{
  "activation": "swiglu",
  "positions": "rope",
  "rope_base": 10000.0,
  "qk_norm": true,
  "init": "trunc",
  "init_std_qkv": 0.0603,
  "init_std_o": 0.0,
  "init_std_down": 0.0,
  "lr_mult_o": 4.0,
  "beta1": 0.93,
  "lr_head": 0.00723,
  "seq_len": 512,
  "doc_mask": false,
  "train_tokens": 262900000,
  "steps": 8024
}
MLP neurons of a small language model. Each row is named by its layer, matrix (gate and up: input weights; down: output weights) and neuron, and shows model dimensions 32-127. Each number is 500 + 40 x the weight over its row's rms, rounded and kept within 0 to 999. Numbers have three digits each. A neuron's up and down rows have the sign that makes its largest values positive.
A block is one neuron, or neurons of one layer that tend to fire together. After each block is what it responds to, as a language model described it from the Wikipedia text at the highest values.

L13.gate210:516519528466517459534500527448520489464536516510454450553412570450510526482404568512503534529503531455524472482466455579449479589527482492476519534551494439498515472487516541457489518477481479425471544434568599471568489528516518523509513515570536447504551548456483468519464531509519532515
L13.up210:471502490581424504512551535439475470508485562434407513597558486535510546531484507533540510537559514493398480489547540563527488462468525439516485523533480497496477472513515460439521515476532510480514550477487511463507563517460548502449511461513537476536487548396516551535558450516462478437
L13.down210:520540459471500492486509589537455454509500482575549467491512521511569490528524518445412468472494482472540510532482466515523491434517483467522515506501471420564478550554519551499507502475502484441537539541449576549554520464520519490464389524526501455481530530535492489429500498490521502511
L13.gate227:475518531520509461501499465511531490477528489519427492590502568453567576535506513489482563498441430542498453501463436511460454465497511567481428502564474504481492495573484498507465555482454485489469507569472498514629503463419486526473415480512533494438485558538541505497496526508497524467
L13.up227:474493453561486503539607497466516484464471518471577452498496500514459510526435482433453544572481536505501516494518498477521527467462498492601417524499509472573513475472467486444533506502556579407487483462448426541447504464553525477502431525456495459472434542523531471531475461527460493553
L13.down227:516476494513534452549547559489529502480561477454445550459463545506551499454513553502540490521483515495463560452479485498527469458507480504510494477530389455483497461610536563469435518462411407430527503567523573538493423460532539471531512476486533467424471555438502518469492528493473498538
L13.gate440:466574506497535517502519478551491534627524427485505582529482516558501498477473493406593501456428503505452480531526519485390506458531514538538470514523508486435455558465464546497511511497537426491474498540516479497478553530531504522512484553455464445534469526542488439516539511508534530511
L13.up440:486494488486543462553523509499504506486537450598501442551506544519497489503506446554492539484452479503522414542511464448518530525432580547499478569462488498565451558516545536465486447525466527478581534475479498525508562498585523522511434553480497520497532483481461558489514469487434490488
L13.down440:521458518544485564537463515429448514491498480446458532509486564461490443456446532471497500468552492527551597472561532449431477475497491460546495504611432468497500492541481468470469526475592477458471546562450573465507488514450524546460491530513471487518532477537574495496573579419584506484
L13.gate441:511589538565530447557501458571529503509568461563529471430482505393527497483470528432488508513540498481513495446495437523503456463486474498592558444549416521521464571515499519538525530513480523367518516560483501497445565545536539461506473510544430505529478515477550479489511482532543521543
L13.up441:447476525495501490461504508537497480484435534509535495528417521519508483502542524471550553505491447496401532521538478525541473515558554491498507516441447466467497539481528530523573502469535477482473518481452483471543558473475544472551531481555473412443499472489547446512485534483530494516
L13.down441:544567494476472446515531527477527509511492477500547501524498476542508502480455522529486529556488516415499542523482532437537476437539469427519548521569549494506536565480573461468518507444498439488467494506505573514467491529571512535506418554492488454475426500552494540488552491423482551509
Responds to: Fires on the token right before a main verb or participle, such as "to" after failed/refused/forced, was/is/were, had, then, be.

L6.gate349:499510507491546522432481561602477546461512581554439495547426436484526517534548477533448549493536510456508479612446488514470483484553494457542432456542519502533521535474518486466550475525478521483498511573439498487517514558543497522540475517514546417497506515518465500448560527376502593435
L6.up349:486460480485517449465453457525429509549418455586486415503475552535539516476499523525490496502487555483503476458578512491446540491472464453524559517455490508444540473498531469405526458561460474528459476538513518496530559541531473516484520552552525491499517516453520535543537505493493563566
L6.down349:475532525458477504531477487574420523528555556502527495406448489486515457500517512500472494557493490515491484446510458522441568543463508479545510487445523480472461553506492501505521552551439513511551448430530505418536465529476512548522472481509534469484548485456548615445521543522463519424
Responds to: Mostly the word as after a verb or noun (debut as, seen as, as well); also forced word-piece completions like Legislat-ive, W-ar, Tot-al.

L13.gate53:503477566527540475527577567495433477486506571518496498515563466468501514502513455531546464614468460577518484496498470485490457516425558493483561470491523485522468567556474487521487474475458530525572496490525466521477424510533542492436456549508501552542471588457506482508497472565519486497
L13.up53:493450427494552510563533383569497527408545466563538499480475553536537483509548580537431476506524484518468458531502488482541506513464521506441565516487540476485517484533520487470557544506420527518537520515485513453513486430543521457534483484441537456499519585601516448433521530494544462496
L13.down53:494530526466515456516490563472521517568467524420502474527471510560512493487519455481557406517487483449490510592531522457479546462517438484548528473521491551548533426479480493454583486484527477446479523449501412561461513583568502444549539462546489515524584493510527573557502452527511498459
L13.gate68:494516504480514488492480496585498439508465466505507467479497481548536534513507467529491592481533515430492508423507517523432544516523470534517542480599556437593522496520503541482500521457433577544527531500535547526526483454464471485485475520516564413523483513487510533512523491494490509557
L13.up68:530538476516548476468514558515438548515510532495488414563498553523471483553479433452478480505447507433520531535477497486476506540415460468543480557552551528514567501495503546482516550521530520479457514498498490423426425568510537421467460516450553610462493464508423512536495524468545479481
L13.down68:481592521448540487569480386459549523481505568417481545481442435504456567510496483478510564479590479477516558520467512509499514484516474448547562461482513461564522514491511484498432501501524463435448421541512535523534486475433437471464456446497541589532442480436503553481475486469484472530
L13.gate178:478477489440462455562472494536514494506513472464552501439499442529545527457525532529486554508483532470511582517578526527504529472521506489473455527544533595456573451500554497569505509444414492555522537513507414419538546504438469486434481519590496497469529557526484490445467475518457544474
L13.up178:493512455525530523485547493492511505518464511474522576560489549540490511579445547487475540510463435441478516436550488515487535512506508521461522512472536539491477485483519503426443547490479449512482513491545547491604372528528518430550513577532523546494463480424497546499467429490539494520
L13.down178:546519516507513433496481490574528500481562514460578501496505426445572438530475505543504498485510457503548474488471495503514488526447587528519517490525494527472533493467470485499417518480506483429448406503537434457468489477455507452440605538556507437539468512565468546531501519512561446524
L13.gate333:549509528534524465476495488513465562446428468511456513485485498459506564546450531497544547490473504512396525636490501522433486544506506495473522495459499514522496534529497518445545468460473548589519489449520497508599518484521515497580442436555487461465489460532481489410488464576506555493
L13.up333:447550465503490452549466529483462521542455490516507443511531527516502569513477476512463544544429462487506525498410546555477531504486545489475439466582477525526519469563498477462505463507480547559543542571499434430428508558520476470557534435547593452506501522546494485502573469547477521426
L13.down333:492497515420456458404581493485468507485456501462522501477547452489557447542525567458519526478512497524502479497519469466524424537522530529600557550457521492462513481546575482525501537531526489470435541538470468473497461542494538476547475568514497520480560426392500525562471483513477471462
Responds to: Mostly "as" after served/elected and "by" after Succeeded/Preceded in biographies, plus final pieces of split words (know-n, int-o, appoint-ed).

L6.gate390:456577532523599498417513434492422575558541472535512568548520432504462538510510443504529531521499534494547552503463510522502430453559500475495486489555504502502499488518482502479552474542456430476509516542493522535436479495436470467485534427561458486557546527548553541519440529494462495520
L6.up390:537523467527474560523497523532415501463515426500472521582503461494595569461492495512481561556515501527551491511528456507490537473424535491509409419474540500537570452497493464525464490518486390542504515413522527486521479526444564454433557494470571438496542559487549531607542462450469436503
L6.down390:438480470470444492533510447434546529489469520480550534552463542511510472499512442483496504452548487558528484499551470498551485524511539447543504542504411481527477436542492487515503474515590482410576561579447516495493450455566514487510537495457473405457515516438515506448479498459454487502
Responds to: Suffix tokens that finish a word split into pieces, mostly verb endings like "-ed" and "-ing" (releas-ed, compet-ed, broadcast-ing), plus noun endings (appear-an-ce, Demographic-s).

L13.gate40:523507459511499485513463450481458495482496508539542479524483477507541505476493422537495509474459578466517519507405479459468416543581561534474504368489512496476478530436461529554507441506480516498555497509525454471519563457434438548510503465491496513522462559512427504446545511489484521438
L13.up40:433444395492419499509527436498523577544463534515483564545508493463504536504516478501500489460488476521536498484523489444452510570486502472477499538452509486507475475489481489442521560503424511490572535467472468537553423438501541549474504490496517493466452512446548499480560480445477492550
L13.down40:524431484571554469540519550504535506520452497539520467466605448527413441452476521494490492448536461495516496560471536432435404463503447518526489504507423444445564487537487483488462476521520486485491554571529534553496546499448566564511461521499525510509400519508428503503486545592533471470
L13.gate72:614559479495474512508468540514509518474504493453506522538520491496468439550448501517430452492519490494506486494475511486525504451474535537524468509542486422534536487451487456579400528509453430468512525549501547456566504498486547537575447547443399499540485424480520504442477563539558506502
L13.up72:478529466477507519529482511592533547544475538495504528521523419492432512513422440506485470555521474449453500578402550520479546464534469511507526455559468495497471512472512472558460490527502527491495502544473503498444453506520483532461464449502457516413546523486479507574404565489529493502
L13.down72:505529494508471448459539508555457511432576462475510516507488522509606504455623526435477573488537490535496466550520447518513528485519434518480479548502468498506483417494486544555534476526525543475513519448497583513517554584493499459467503448484536416514491596436578461459502439580459466471
L13.gate155:508572493519513538494483500439508541468555514436482571495479540436451486499467560481540573487581472491520525479471556556408521457495384524500545478590536456514543420539528497520540530506516559476450532488477540522471450503466515539545497523472494484445516513431488524522460548499549450566
L13.up155:549508461505467442444475462576492529532552570522541498528491392485432511492478485537474530514480543513527547469442469449448541445503536488501532473408455458527490520480475459543493491528525495420470535603559472412453518427453543548524572431493508447439468466495448488474463516510511546482
L13.down155:514512551469516530538459565520456539553575492600497484473512475484481541452452441539481521462453497494503575542495490492408480517524526529512506476549432430544595512429570414466460432493472467498481419549505515485464552542418513492509525475490526511542451504529517463541509508471513452514
L13.gate225:552493474512490536517499422483488533519526501446478501426518458502510539495508473516535490510530509459442516502469484449456500427494460492429555512478546439430517478510517522523466458512459448548560474418471483436451559509448494484516575510565452485478544477552413453507377559480476516560
L13.up225:486520489557447507467464458521482459563464465504488505463465480405439524504498494514503398433502484504466530421504544484475493466540474512478564465423453456567485532505505515569506572520530488512555493419526517520452508505526544528497519471472506446590511500474534503514406578508482441511
L13.down225:517444514547456404490516560426492530457577489511505473513490540479534469477519464492488496505509448448491490507509497580479512529504502526511438482488479469487427487467505507566481454475516473560491544452534507513479555559467496573502533528471499508408468468599551479412527540519468557471
Responds to: Short fragments inside words split into several pieces, such as n in gover-n-ment, us in Br-us-sels or F-us-iliers, and g in Bel-g-ian.

L3.gate149:482540495516559474534514520485578489495424537495519539508510429473428507480529444451454460497528536501548526479479480523530473544536535524440527518487479505512535547512545422428471570551533497518547509565450490504545511437513507508469573444528555427451546519541469487507397532496433508456
L3.up149:537499594500505437479489564507535519505449525627492490550490479486540501488534520509529437505445512514490512478518491508539462491519523520559485597522431453471495555466439446507416493532538491448553504450509522477483494455571477502495535524465555471439532433483491482518439509492510520576
L3.down149:493492433534532562514535489466490494457563471425481527434515531525476507445480442538553489461504532519503494543464476481434473518475503536581466468585526532518579502472477488540533509512465608492543413549493503461483527415536492466487510517532487573550464490454525591420549445471455534482
L3.gate231:501493531510502471486569546543502501507496483510490495411488417447475511552491508514478511478463443476496571459483467515475560493471517553523523494542468498446487541464566504564523543525514474547470406559524405481474456505569531475517455493485525541436490481504478468538491530526548503511
L3.up231:439620544463505470513521515548542424470462573444530545487512540502519437565499570536483457477462529498526452510481476480521531492555471498551443533524543565541458499524441484510507453543498496547570491530525460498566490478556472460530526492525489583390418505504470509502485424549473482513
L3.down231:551466509561480517454510528422493509559578537446498508522481545518400520521446462477538552523502490479485500526559479487497587457456512442490587559535483463518541436479545501530519511587487420475485443455535549482542551531546477513454501518533533509536553466582556581482565525476498527430
L3.gate436:483504456551483533529545466448507480502492488540502557516495505560550486417464529460444441527551544485475512446483535481432486540447585520577558463536477492464510526433514495533451567497474512503475547497499443552506448440525514476520524468443508510538534489558460490554400565489480550505
L3.up436:537467502501537520495493477531553474438448467588524494544527500498531530429472562481423501465519567445415548510543535560497465517521546590545416557535440462425485488488483501534454528500465540482462450492457515522532491469484477503513498512433497474494536473520464498491397569559525480487
L3.down436:474496425426524539437464412476462501556516557436529504459505553518422435479423529478507433438444565449529501511465527504545480552518526512524556447498529425516491509483505508491538493483455466506494524526526543476496511529526485481532468518514518499472535509570505512538479479460487539460
L3.gate447:467557519452529475513526502506484516520470507480470472508535469541523481580478542501507515475512390525462517524440513477519486395511462519492529476507532541512543511555419563511548530512485560491486517542531444533508453441502436517578470451501513476469528522559484474515445444515494445471
L3.up447:497519536501505414552483534535502475573498532491479433511449546523499489547480455453499504463457535477431460495413387510494510501541498586400516552492464492439521507523433504454556534521441498487502581482501447557520480507536495586465494486516450504513496530521484521458513503552486425477
L3.down447:461478495550452513577427481498467574458486448428512506458505560537512453483540455517500438479447485511487432516468505630501485488471588498491461517506470514437500488492529471487508491509463527478498484526484537576467490526405461472506554517496448482456601512449551495494466515501466555450
Responds to: Middle or final word pieces of oddly split common words, strongest on the n of born in biographies, also Coun-t-y, enem-y, K-n-own.

L3.gate14:514533499464550496529519428512546410446553502507482484513480537464523558406543534486585518492575460469509520526528569507498439577479530528442535523508551459507495475474449536507524476526521465476441484533492453495488503486502535528471525474473477514477470518456505463480483498556532514609
L3.up14:579441470501490516500547495519509495490517551498502563502465468555496455516473544494540497493535440432470513413507532511511527522462425461458509522476495476505474578428459501402461583550471540544553462511507433495533484523517471570467402528499495468436518520552532518488450442506529453541
L3.down14:512491491541437497447539469500516495560607551463516526510464569541505604531484595470533521532492426500519427471532481492538581542479488488450496473513518390532497521514511538493531481538543542520500489425538521520548568547487485491498431476499567535468472512478491430462523521453529461483
L3.gate116:495521485510454580589476466506496500512546439500457545460514539503532501538517548490544516572523547539508522517418510404585539508476481513512466519516558437452467476476452473458552500562451460502500560489489529566435471531520538478423485508403546552444537553538451452554546443526488429469
L3.up116:496532477561547513527561485537448443522486529530431514488550469460512513486422528474483542450523477514629494551510500547450562515514420438547489533502489474480488524420466517568532484556526554660577480508504534516463495522487522482534512492530495551497515504521514447518490440541503469505
L3.down116:443553547564432515505539506472452453517585492447516517540495555514466549567528537488494513524534516488484547504518521473484459503539531545454488442500467526490615460463448550465462448471477540502525583437513415498522457483514474512537460536468474496470469472496459527517504543437463522524
L3.gate178:527459495546517535518511447446424484490502471554517491495523576462583500516456447472551523530465479530518453530540494423531536519460474509530454497562521451515510485439511517478439448508488543493462466488438491587492441487431544556496490468580503486543491543426510499556452516557520544493
L3.up178:469444527557518517501480461512525515470531493501516468470532442518467507458436537542581501528464477519514449518435538444492500547488484457517438532543595428503478478415488559445496494516492527492528512508484493579540546503462548456554612527480525476432476561529564502545531457490483514493
L3.down178:507430479519481506394591477610445479481517562481479520514531492532501531528592597413538512510500547507499481412538499570539513542456504496490514510491389522497492598494439506517508454445478550463477507479493485531513456553546530543486499528588492480475411445485448527482519531455513444544
L3.gate198:519502472447474504552468504462535539498548483500453534544483487465507564586493501514462483539575470561436496501533494498506486518522501492393511454522512460569496456491474516413517522468487465520539471503464556597558470465543590488534473503490473458498505607457483498466474457607510562597
L3.up198:506473528558430510498498542522508573488538483536546533516552451528557555466467548497482412525493553493511563461504514501518515427598517480524488588504461499433490479466542564512546482539413493567461450489413489553495507418472504501464519514502498524546510577543527552469512465426493522587
L3.down198:423527542526539467564586445530471534500580440530478525561449565547463503507535549496498508516502545579486469526472553462516458528425485458463543472493532478470517555472469561462447493490560476462464534501447501513505509533452539565515528546552453480492428429445495441524452506429552431528
Responds to: Final subword pieces that complete a split word, mostly adverb -ly (commonly, widely, originally), also -y (Company), -ed, -and (Island).

L3.gate79:565479508465463547536531547521446480415563481490579453534530471559447494530453513460502486588511590505488528496570480453581509408487477501496466484504515560518510512518512502497506452527473513537476540451533409499530448494527476512443457423483476466503516450566508435450449451416531526572
L3.up79:503525449476496556533558468517469509480506488577495447524529453519501513510566444474465518471527440495589535525540518536532430524411542464510427502514537507523447470475552453491467449502510460476587445526516514427509497419565509531561458454544525496503552504587508474487523550567562549420
L3.down79:495496506481492521477563457482466514520476479533531499484552473503542528503542583579494566454487491561526506433561483443497517465526429450540468545491434452497485505487409556510467453489583460565512608459463532454468561443450433489501503465447507467493517476458484534560482490447448470542
L3.gate84:522489545515540506529587504498478437464517515520470529555575452513514501398504541467474529448549503529523536441478503454486509537496514438456476549467499543556494456549468527607448475502579499521499426436577490525543514373483476446506517505533479495488480539467559454481490527469459547567
L3.up84:564481529462505493452473442523525537572541550548489516546541486503424482425576549440472516484457488476439422423500426504552456479476457476446508521565517443572506454521471566529460457511491533507523511505438472481480485452497565492550548546548472518540439555449410478468447420542550563524
L3.down84:489546541500454485487583522552443401499463440387553472462524453493530478496513448476541556497389510469532439537512457522440543454518487471566503411480559433481514521510496552540542523546481528498523567518580475462559480510545448465481493457445524585490511458567514498471439542495483472472
L3.gate298:517508495465584489476444475483495499428539489522526540436546491495432520516486463461543460565539496522526529452565603440461491520484455475432498494493516493509570503518528527578473513472436459528489557500544453572474584521552466434541490497461534490483523479490491473445503411515535478421
L3.up298:525562512510565489460499450472514533561520503581525476559535478549464470442489545486546547528470495537466515507550533511486513456488528478556595500452519553467514404444534537554545587508492493481539490504468452514553477534508456487538473537532472504500439580497451433457509483559425519473
L3.down298:512545504495413508496532528460495463512531530455562479496596439463517502609491555450519495430464485515491504449496518436509486492561586458540527565469500461538507520450492494419469564520519414473496556488502536422504507535424532543494501503466523441469500430521467404527489542500533399525
L3.gate311:529540507496546483495490488451529458525475480462497510499462484551426507445467481515490485494500495526468498483493513561490510437556525494420396518520558440476446463461503511576461473446570599496521530498438551567455535479469560510510533495483539507562409574565499496541619469516546482481
L3.up311:514549577456455537480538480503505533545482427513480497459431484518498475517491560457509471515386475509471539482490494516500473458473560504484448477516521419477505498451471535485492472483495493493471525539495552583451581582463492490552551511521464497547478468525519460533617423508490465501
L3.down311:543501468451546477469509574479495527442550451441473474522527545517494523472548392494481577463462432481494554595506589526477545503466536433534511490489463551526489536568511462522467504523428535438472549539554487509468455449488526512488444461534508515453437466465518585526444501512468454519
Responds to: Short middle or final word pieces such as od, he, on, e that finish an unusually split common word: epis-od-e, publis-he-d, Washingt-on, becaus-e.

L13.gate23:508449467472539490455462593540463475466502429525581528525517453493529505526488469491556520486541553503576442557521463526532484550550474550505460527560478518463545523491582462470533530454530486543514488496469536474444540458475491512482480532530452458438543425454518507540520464486538542487
L13.up23:490479538475508536519517527446478482531470453540407481485467521513472499466464485529465556543521452491529516573454540562471536473494493525531448537539469521433497480526478452580539592495478481534521489460527521436490523534571496476542450495468515483514437478502508552449481469472519478563
L13.down23:428431481478493442485466515481476542471457550496535530510509544571500588519455553509535501496500489468460486490497486475509512531485469510465462469450491514558487518535475493455469474523500516450536526527465507483506453492462571532567506510434567597541600466541478486488516436519578589485
L13.gate56:526542493451533522496529481484448458487517501476482433523456431468443452477466534519509537499510503466461477559445434426503536471466490515471526443481460566528624492577529558431577505513439492539548538410518524509498538467460584472497468495533487535557543576572564540563470504471526476518
L13.up56:515563557545496535541526470477432523559454540537510480405411480451447570519451468572475479478469493505532458491554468459554511493635542501461498517516495525546557465503488459541542508494480492487416519446473493512538487497514435447522548481507501421470537493500523534544534461479548512542
L13.down56:427597419480479552470572481553509554473515512572502563549527486524463486527486550554460454460441489519507441497437460469462465518526485511579534494548534528556513558501537536490425479565507457459526468447595534465569505468455476497484519499494533500440516524476501496474455434442536438531
L13.gate212:445544550480543480429529491500507481517504523469531577541518487481506516523500523521506542525461478437564460450438467448510478487500601534470539462498504424549529458513569522460465516475538417529533414445525491461537505503500599486443477584499476471431510551560552455457550494434493499492
L13.up212:535524583531537430482476534476487567492449509482518499572483440554490438471461494466548509552456494494435514487594560510519446466492528476476535535426585589510519471430459526424450497494486437445491457546492496523548462525504531494469480481532458439493485539474518489533490457437566527519
L13.down212:484472421561503463514482496499543605478534452537467556472505513502540510484566554466493486445459518456479503448421486546511520512514501538539471442541499437461501492474452447508523496559556539473505521434479485504534491619485481533511516464425500467592448436526468557536507514495503516491
L13.gate287:494490487529485559513506526525465482481493528500441508550533517433489510521570522566529509501524447496433534578581504554453505535470514526481505466489530577499516509487411533484525533536431459544447534470502502448489546472490526443485483517571538506620503472496439523452448502465469478516
L13.up287:419456437507482526468549452521509518481513552484494531486523515560452509468519495586480528516495444530458430477453541537469518524533498553396499504528595530465541488531467456488527480559550572473414523492449514482506483513533522474456601552499553477466510509614511514482525511457504430524
L13.down287:581479513453517538518438509422539490536550472540552459523563568477513500475532526475510494535472471507551479520490489482517608465521580493470490487502481428512436491507578598543563508503541485436486515488455426498489487502515483514533531503494474491466530542472506546468502446499529498519
Responds to: Final piece of a verb split across tokens, mostly past-participle -ed and bor-n/di-ed in biographies: died, born, drafted, formed.

L3.gate127:483493562507461494430529568578525476426518528455522516516499522468524576474486581571516495496533501480469480504461525469532593528471464479390503471458529481505455530552582549459473499470429514543481492463449437491482450514473554522531571555541563461415484452521410490520507481507555427569
L3.up127:536529494495504476477599538454542453443464504506547509490475547531533551430481508510544570494518532451403540466543536480553545524492487560486502480483572426465428519494468569443443522532612526524490508437480507511493426481488521450502534515426491540400537449505519571532483474493436425510
L3.down127:445481470520523453459526493504446475553577515545519519614488455497537542493474561436493500502491483589492554497564463553457483427497470461515502559469453503538535588487540522472518529463504541433475502441524515459464484524449512489494496442517532463487475500581520503474540567560561498559
L3.gate293:494523475567404434458490527526498469592432474449538457492503457547483572435459536408488473551540539468521469516444494422517492482514542523474577480460474432490567561461517514505448429505469501577446492476562494502536424500507531458553530500568438504451526511537512536488488499507535547489
L3.up293:522485526514498446466497500538486483459499595480493523525501540519425536392468565479550516426512497486479511482541582479539565477487543468498509491506518500468507576598504535530529464465484456477536529485485444543540580596497545472464487468510502519443522509493474557450475467502509529525
L3.down293:499463422508572519436494428571504589579531524544468489514540450517508465484436500559490511505485507496476386520435481478477512492558488463596562479469515490425495515446545421489505523474517562565499451525484580489454518514465612551526537495507519472442502567489498451515545471463475509460
L3.gate302:554543529517478513541534560509512539554509540482477526514460497488468527512436486442462504523534497460470516442401490491458598452544521498441532464481520464493534500517511456458480517459452514597552490527488500472550484527414521466473529535451509497424466444620519515523532549479567533493
L3.up302:540400524472494509506499454496558509396476533479518509470476493603504482512541579492490438462539519493562467482548467489558517535578469497515535473468479510456504507548508516486531444502545516466456582461546492563431424507427485523496577548542488456422548494440507500482518468521477523548
L3.down302:498651533534531507505484506515524504468512490438431506575479451475489517523465491418545496520532525473508472458532487544484454542509531550484517482464494490534552464474566525555558523477529551537549500481552503489545542456515441436495526510454445493443385509548509495470471512451520507480
L3.gate402:461456489479543512541466450527493473523464535454501473471463433523501517537572556478491475477539415458525526529504502535420509534496484452442501545497525490478505474498443453503513485494578470519531462516563441512544586490542538471525474523520555483490412538491496548509427419585487461480
L3.up402:514515494485551507526498492451505463495497552524476458493527488512494500495567461468492471535537515486488486517491577440395522459428531471469535500466458494471516497452458465492500536492574452597471510505524443400504599451493564460439460461489465518473490577527564444458517484535473494560
L3.down402:420506418522538497409514453511523496556535406448524479505555461536557522529474470406550505569493453490480504489559531519475549482496452526553572560531551514485428507493522533521482464513484535470539430461560500515469520515487447455459534393553541544496436418510531537462484495517483488486
Responds to: Mostly the end piece of "became" (bec|ame) before a new role or title, plus "was", "at", "as", "or" and mid-word pieces (F|rom, be|ing).

L6.gate432:512456503535487494510538442439458480476471514515516477523427499507479484473487540431456556469479481588591493561475530479537523528554438493539533517476500497496553489496515446539573505539494438532475499444579473513477466539530535460517538524459525555496466532497525510463392539592480559531
L6.up432:526473505479469435495514512430499509475449443503433544495510460516542480447505590542474536581481533538599441477471482429548559436496500498483521564498511499450524517471506502529496478541539569471479508430534508499459471486470541490477518598563534546516508520594596475482563528504495520556
L6.down432:522507562530561564525607468535455440455515535497496467515518414504481473517452451511547478562538470464433534523488539539402464543531445445469531495522483503532542466525551510456494577470459444533501478473430513465475559465450471474519533491503547421428506483442473490506529468449500492422
Responds to: Main verb or its ending right after the subject, mostly was or is opening biography leads, such as (1866–1930) was a Belgian, he was elected.